config.yaml
n_layer: 10
d_model: 320
n_head: 10
n_kv_head: 10
head_dim: 32
d_mlp: 1280
vocab_size: 2048
activation: "squared_relu"
norm: "rmsnorm"
norm_place: "pre"
norm_eps: 1e-06
positions: "rope"
rope_base: 10000.0
rope_fraction: 1.0
qk_norm: true
attn_scale: 0.186
bias: "none"
tie_embeddings: false
parallel_block: false
extras: ["capped logits"]
init: "normal"
init_std_qkv: 0.0197
init_std_o: 0.0197
init_std_up: 0.0197
init_std_down: 0.0
optimizer: "muon_variant"
lr: 0.0132
weight_decay: 0.027
lr_head: 0.0111
grad_clip: 0.5
warmup_steps: 0
schedule: "wsd"
decay_fraction: 0.905
decay_shape: "pow"
final_lr_fraction: 0.0
batch_tokens: 131072
seq_len: 1024
doc_mask: true
train_tokens: 722700000
steps: 5514
dataset: "wikipedia_en"
MLP neurons of a small language model. Each row is named by its layer, matrix (up: input weights) and neuron, and shows model dimensions 48-303. Each number is 500 + 25 x the weight over its row's rms, rounded and kept within 0 to 999. Numbers have three digits each.
After each neuron's rows, "fires after" lists the tokens most often just before its 100 highest values on Wikipedia text that the model never trained on.

L3.up513:467505514478512480536508530508525494454537497490530548521484487519491467454496488514506507504480510476494496456491473507553468508488496516527488550519493506521505462491537542471478536475509501523507470518553504499546472512506530494446527543502498501547480440482562500505479509488519517502511495505419488503476506523504515455496470479500482523482518524500437465509499490488496462483485526493510528522503503495513504531535437471469493508511499474475516498492483514457503491535500460514518538488507501504487510558538522456513459470468494485466505512508519518525512538504509512510499472473503506461508530500498517516475474462471504485485472561529496446488492522507524564482467459520503487454503512527543525502473491477497512503451523500452494488516500553467501484515521504
fires after: "s", "ar", " did", "es", " do", "ro"

L4.up578:473473540417480532495490497486500524497506456519498461551501513532488512515501531536534501500520466471507475488434462470504485460513523499502528525464525456509471496483471529503488512462540499531495475530526510505530485511481511469478518472477533515489515500488464511495547483531462510490504482505504428476523499505500488457526535464475471523516486516456499511461497490560488505439513509484488499506546529498494470470480480517476498531505503508485510523510491481504501507537475500461490474436424464500481465494477512533513516502486504463497508498475556542506499497517472493524485475511506510487496510503459493480493533493477459534490530481486533522508524476478512489449492523502525495505461511484493474457508511545504484428501463510471488514469465513541481493500501502
fires after: "\n", " a", "ers", "s"

L6.up1129:506449437512506553487486498501481505518507502511516496505490503511506516484522501540502542542492497475513526460534483495509452518469526560540562496493509505515504481490500490467464514481502482513468497493527504522543462507488468476525538536485504522479472488505472516515492494543484454525554531493485541455538508514465542494481471521486492517494481464501468463487505482533426479483536532515544486479531501466467468505509519488476526536476472499475537511504462505515500529486494489439507544519496523483468494483504516475524517509502484496498496540532507483500542524473517475518524471484497495475459456496494491469532447519460469495547507555520501513499477463559534503512505463484483461490532505517479478488453471513506492512477447498505502520495494516474501543464504518
fires after: "s", " can", ")", "\n", "k", "es"

L4.up306:472501490494493494554519500494497470489523484527492522473505479463505526522495472493475456464513540505495473512523479504531477522496506499509523500456494483507409497495517512466471496491532465499515526507478528494522513474520523467502449515523529514518506564512512467480504541492452508494518468531547509515508466475490481506500529502527486511492514523525544528509509457466471495483514506511483461521542535516506552459477458502501425495510478457505486501463483535543517503471516518488522517484520482481448456515526483496511512531464503491445508512502523515522472527524451486530490491522476520487472512493453482472511542494527501520504523462520510470519524514450531491499503496517462501489506506507456466502484504486514532437489488476500503516512495449533460512466483492
fires after: "ro", "s", " a", "im"

L3.up443:475487467500491549489522478480527538518527499504502527509470491498478500543489500516513502509531505506481494538526531536499492522532537487507544472498493516517496496536534523534473482509503464482465524499519474496521528530520504472509468476511517500492523502481520485543505457526518449453497501525513514506461473458564505517510546470473488482530478526511559517490496474506484487475519471507513516494429510524541460516526479519523458487499489520483473520500541481520512488482491512476506485525515471494501542518500467484504457527510522484501452505501533451497530444452472499478510513539496499481504487465501529484467508490550501491544512450528475546497519460556464507508484475510510487508496464520493464478474473522480510527499502525528463497486498461516489498480529474
fires after: " re", "l", "r", " Re", "Re", " R"

L3.up346:465517504494493531503527513509509514518482480458530469490493515454515501539513507475530488503480470511503487466512516469547509512496508485565535507486482476549499509491506492444507453464498546516499499502508532486501501518500502506556498516519513477433477496493507494516511559471558546466492498542466491497477528530469537526512528517541539518479484481484495483486514500502454491463501515516533513527502509494490501446525493482463536494526480513513551509488518514538549569510510484482526509533535493495446472524488531484527551504488479517528512505504469531495482537500543477493514488497524523483537514522498496453507468463512475480441501494510544515486552488530499533553503488480521502476506520474508520530516519560485462515481524500488523486487497495506513514475477539
fires after: " to", " To", "k", "s", " of"

L3.up853:497480500535510540481473492499506476489519525505527482452557549479505530516502532488486476512470498465504521555537474501527476553506494505512525444482530481492528485509491493513489460507487532461523513489508512496488466495522545545519521533480451467483491472441547518526489508545525502496484517493511481472514504488512484526468504494478497478555441492422498496533514474447456478484522504486516467502475474511477496536511453453516507499519508535517534479500471559463482495539514506508483513527492482502480497554513507478475499452477494462501488496509473504452491478477496516499504462471526494513469551532493492499521495471504460520498447475526480471531500556473512479481465488483461458478503530524499507491515546520492509495518481529512551509524513491516504513521519505
fires after: "s", "al", " cl", "th", "b", "h"

L6.up283:502489492511465467470497533452485496504492493510504455521488466487530498495513513512530528472553509521452537500491498493470468499534482495509474528534550458479506529516488534469495466493499475480474522474481493476494490501525500542507508508514484504477459521455490473520521487485528477455558502552484515505456495499537519499472504455470469511522471508502506476538499511531541463515534511473486562518484517440496470503515499507507498504520502492494502479512479540492469482488477487528526475516516527498474531472512513517489453531477489537455473515478503515495495485452491511529528512536467488489487490523518532527478487511495472521533440457498506483513518476490550470457489474500504492482532548467466501523510511505533479545514524446508464467478493575507498523530494520
fires after: "n", " Jo", "ed", "s", "ur", "re"

L4.up7:445466467486470544511461517477512499502480500525550504504483511512516515555542516500507526516481520511548521519480517490510504522503480502492503491495517510501497506498512517459476446495511475521476534480520490505495497474528520521486492507485508468518482505540500497540514499489514505487465470473510525528502549490523485527474532499526513477511550499490513477526483541489482528515531501478510511503506519523509474536473505480491460490518528451482498518417526505485521504525458507500487483483491445536468534530497479475461522485487500535512496521462484492460486499478497528506467501439492471523512490501480472479505521524522500489526495491498503534471482481510471483434495507501475472492461526504492505472464470516496491500488508456532485461477492484497575527478514491
fires after: "s", "re", "al", "l", " re", "ol"

L3.up639:482526538460495507494534500491509503428446479521533525505468544552505494504488496492524510555515533536514493523506469540495475508498479517505475480452516479523492515578517497495518496438525524501469509502512469504497518531470496542478477492482485517465492494526472477548509502546505509527492451541485538488508498469476512513481519492515494439488511508463511532510501485512514485455502517524501519512516513507469462507500523533505506489519490461457514548495442491486497471513481495501517480492508521532490474447473487475493486527487525471507492474482498487523496449505516474517506523463495498541477516515496506447496480546484549449488500538467506492476493549514490495438470475502443508531540504514481523504478496522503535498497502475518491473502511519567507487549520448
fires after: " de", "ch", "port", "el", " Bel", " Hall"

L4.up531:527508485574481480454498470494494486538471539521468455533473554471519480551519502541521504497505519487489491508475482509474502502477492525484575505504490521498478548466495513536478434517497532494477504579529521481466511505502459532512514527467480520496502515461527477542486489451477491503496501514537489477504481507509465456507562509478467507479547511506527507505499485537487478469482503508465517475538487491478483457527487435561480537507490486519459461523448499536478471513511488497496510493496530495532559495526525512521484480489504483496460514504504506517483494497518487519455455504505495494489497488491495516539477525502509516473490513497507499520528463515474531493497465552495470480488529530506453496512505474503489496486557491481499472487494558517502532478502512
fires after: "s", "ur", "hi", " Mi", "te", " pro"

L3.up1030:527515547539504509511563467517480425483477530453512482471560484521540467505475488444520517470539505520494506485535483507491495534527539495535487510511524489490523485504474483489505517508520510509506559488501511527515493502464495485489480468539487529561487463494527454487541476504497522545528510469538487474486486503523458531512514509472471515511486558521544544532480526544528492511531471511520505481520474514516498498489512568447536503470539497463527505485492538498527528504488490515527519497518513506523492445496539515501517488509498504484482498502483511526476498504528457519528436481464518515444515480501517558519516481494493483495546483472557520496487489514474508520507507504461504480444486542479524501499516530532478483541537521511468497502482513498481490519503519
fires after: "lect", " Art", " New", "rt", " law", "est"

L3.up714:460520494513482511521456466512495510458466478471481518517513517509480482505487495486496498520538499492526492528486488488517475528490495509501538473533520506525537463529489506521554543584514467508486506497485481472500483507477463522485497513529476488518524488478492522478466507518532451523451511513512497505509493507541484502510487513502538450464468493473463498500491527540502505489492522490572505497517534532482496516532480527509504528507547481512487508508496522451461522531498458508478516512511495488528505456478471471536513507499486485449508466527504512510490501519543459516528502575491515501489521476481460448560509452505518479492458488543494492509541492482490460452490505478510465476497521482548494510488503494525514477523529488539517483538465518510499454486455493
fires after: "\n", " \"", "-", "==", " ("

L3.up1084:522544496491506498490488503524470500523463468482515555530507510499456512511507505464449522549494514515527486507531520508483485508472548499506488531481503483468504535483451504492493472484515530472514515511506489454501514510510473519535493497473524521507504496474489460502509464524491537459510511502502461509487489502518497469508512511507485474509486469473534505512485488492472518524508518502536513462462517479494508494494454521487508495537533485497525519481474553510513490471524488475493487518495531522554518485521491482456502556495513470481496512484522458485445483472504497482541490576547515496426516498501500516531476492498503538502488546504533496482515505486511523506512500498464543499525559534540509508498545470521476511511454505496472485540504549479477499485528501
fires after: "e", "t", " E", "ho", " Ho", " so"

L4.up1244:487493484448464530521494541517457511444505503509519453492529534517489540488487505505497519479488520485522480498475477515476534487513536491514528507482505474515471547500516466538502509488474528463519477510524537515490476513520464538469508452545466497483508467509470495496533540530474538498510554487488471498525493499430491488497483506516489530520489485506475498492524470510493518455480520503468471510539549528529469520495498490511474522525483523489499461462538476511491499484524499488558498530472536477483471484458445432500539506489501490523518515513467552453524504487536489489468472441466482536536488496484508460493457492502502491547486506497532500499462486456506495509508522491499495482496538507451477458515526534548490450488485512494530474492513522486514471491522484
fires after: "\n", ".", "co", "s", "o", " Car"

L3.up533:488479554482470515546480500500492538485493459556551474485551514526491481503507510532500523513499487497552487520528524546482496512510505499546499466486559497509481519476460499491490486503528531514463521506514536483495501534508511498496507483518526543514496488500525528511559524503492505477506451474501504474501484496504516569507511490499520495508486493454482512466420491460512509528536508540474499483483474546510458499497506435486546490481489487466525518489455512463483470481510459480513485494485496525519466542471485502475514501501498508486500470476535467527521522503481505511509449492503519550488486512480527481466490494508501501519524476485478498490462561523500560553485506553487498510486526537498518497542509486474511477551446497455471504471493469507528461470466474
fires after: " Mar", "el", " Bel", " Al", " Ja", "l"

L3.up635:513515504497482520452493475468516469479493567527482466515535452486474514533469536501480574466507528458536506477512526487511513468465522480505520500536490508450505517560470488500474511486480477543438503464513476513525473507506483469492504492472491476492485496482476477539471511494517501495537511524484510520522508505484491531494545492420508542513537500479490524487502509516501479474502536521448529497509489535507512475544504521512494554490486503512444493466481482493481501498479483518488535493457545495519486517492502549491476489516455555502494519518486521470474503475504489481496516479471494498510494544482507465523538521498507497472421511542524500545485473537558517504534455523505512480486528505482475485481513480502546451504507494528494542527475527504476491530477494
fires after: "s", "ur", "our", " out"

L3.up1049:486467492502513503471463467495545489455493502508530465495495474547471516468498480531489493517466498535530509512524522479488505469459520429462469522520502513477500488500528493479472483496548509490516495485502504489449530549508448548492493548559463484500457510520509529515489489529470483513484546507469552509506517475503475512508491530486512514490489503474472505509498498543488514469474447519476501487482526509511476499526472480533535496530452468484479497485535489445525487521513459529510502489475491474460477500476516536475548515477487509499471496485469476508517496495547495500482463471500469477459498496501528470503470475548471511523532521520468525502493498538481478525481504492502555534502511500497492516507501522506546486479496513455529514488468492428522538502489524
fires after: "s", "n", "an", " S", "at", "-"

L3.up270:464497515512530529473521492558466468559439511467534479497537494494541479465471499482473521508523510496545519496537475490522514516494522447540446479540526508496469508447465481532465535499514475502482459480521483470527523508497554513494460472501486452539490486482520502508489492495512490460495453504490489527493505520465506512518502472545444513554456502506506501476480506495496547514551496460457457509505521493463503520500516533470482540520479472510516509504485513492511576497520503516474534502507487513517511474499473474497500470506508497518506470498501512455474514470497465484543471451461468522496501497494509452503501540513544535478428493501539521541519486493524513486510488515517506501489499518439512532525496472519517486518492487505484509500515553503501487502497491
fires after: " ", "ed", " New", " A", "est"

L4.up189:548495505513494553521542480486542492517462449481522491470525497528477471483485520519488494479514528492476517495550496512526483521486522541531502509501475499489481494491511467521481518495546511520550504524492476473474512476521460494496517478442445504509515474504577507516485480514521459499534468535503528485470529492514502516500501465536485505496507522508519511518533465457478489494505493490463499479493496487500521499504496512518518561537477502503489473488493511488472479482485514508553562478511541511507505511470495516471496512527545479516505507480479481513451479507542465523491470506472508542485518566491513500547520497511537509492539467487513523500493498517505496543472478495552522469473547528482510501528501498500525500466501497468516526520528559533478487545452531
fires after: "-", "di", " in", "|---|---|"

L4.up1025:519506482525496484496454452479528521513506481469542494496564491500459464457437531523513525523549553493488498491526499479484445524492493496486464551518503477508493508520489453472453522511499490507490476522497480501473485510472497514493474505490457481506521515488493524519524521528505502473509481549460487480531505503509522486556502495525522516462476490499483470486466466542512449521499469452523502492469515510507478482543458494546530461496482526470473495519495481491522483539486526486505497470496492516490523472543508489524471522491533475504492494523489514496474525508512541484455518533485489547473526527484467472528505493547513513461503498526506505506485454506486466492497470535470516492522519529500485502525529514562516480537564543483520506518502518479513482502488516
fires after: " as", "-", " As"

L4.up487:435461463559464477519508561486498527503451509572549458501545501499519475545476500514452497516485508467512521501490553495483476510483521521499526467552496512520483493523494485551521498516507491476516506476496489520488482456525486487514484501481490481503464475467495483509482485521488488551493500527500488488484561497463505522499483517470515495509474511488520485506472477473491484502504480457468519490480490507473491538508543529475486476502523512453506519539503511520513475531479484501489495499469488507530498481492525445487522480458467508501496547485502519509490460532491501503469460506492556538513511495486500491527489514538507509494470509519449516479501496524498514490461456487511466494473493547512475519495580496564493480485547519471487518474532507486495487480497545
fires after: "s", "al", " as", "es", "c"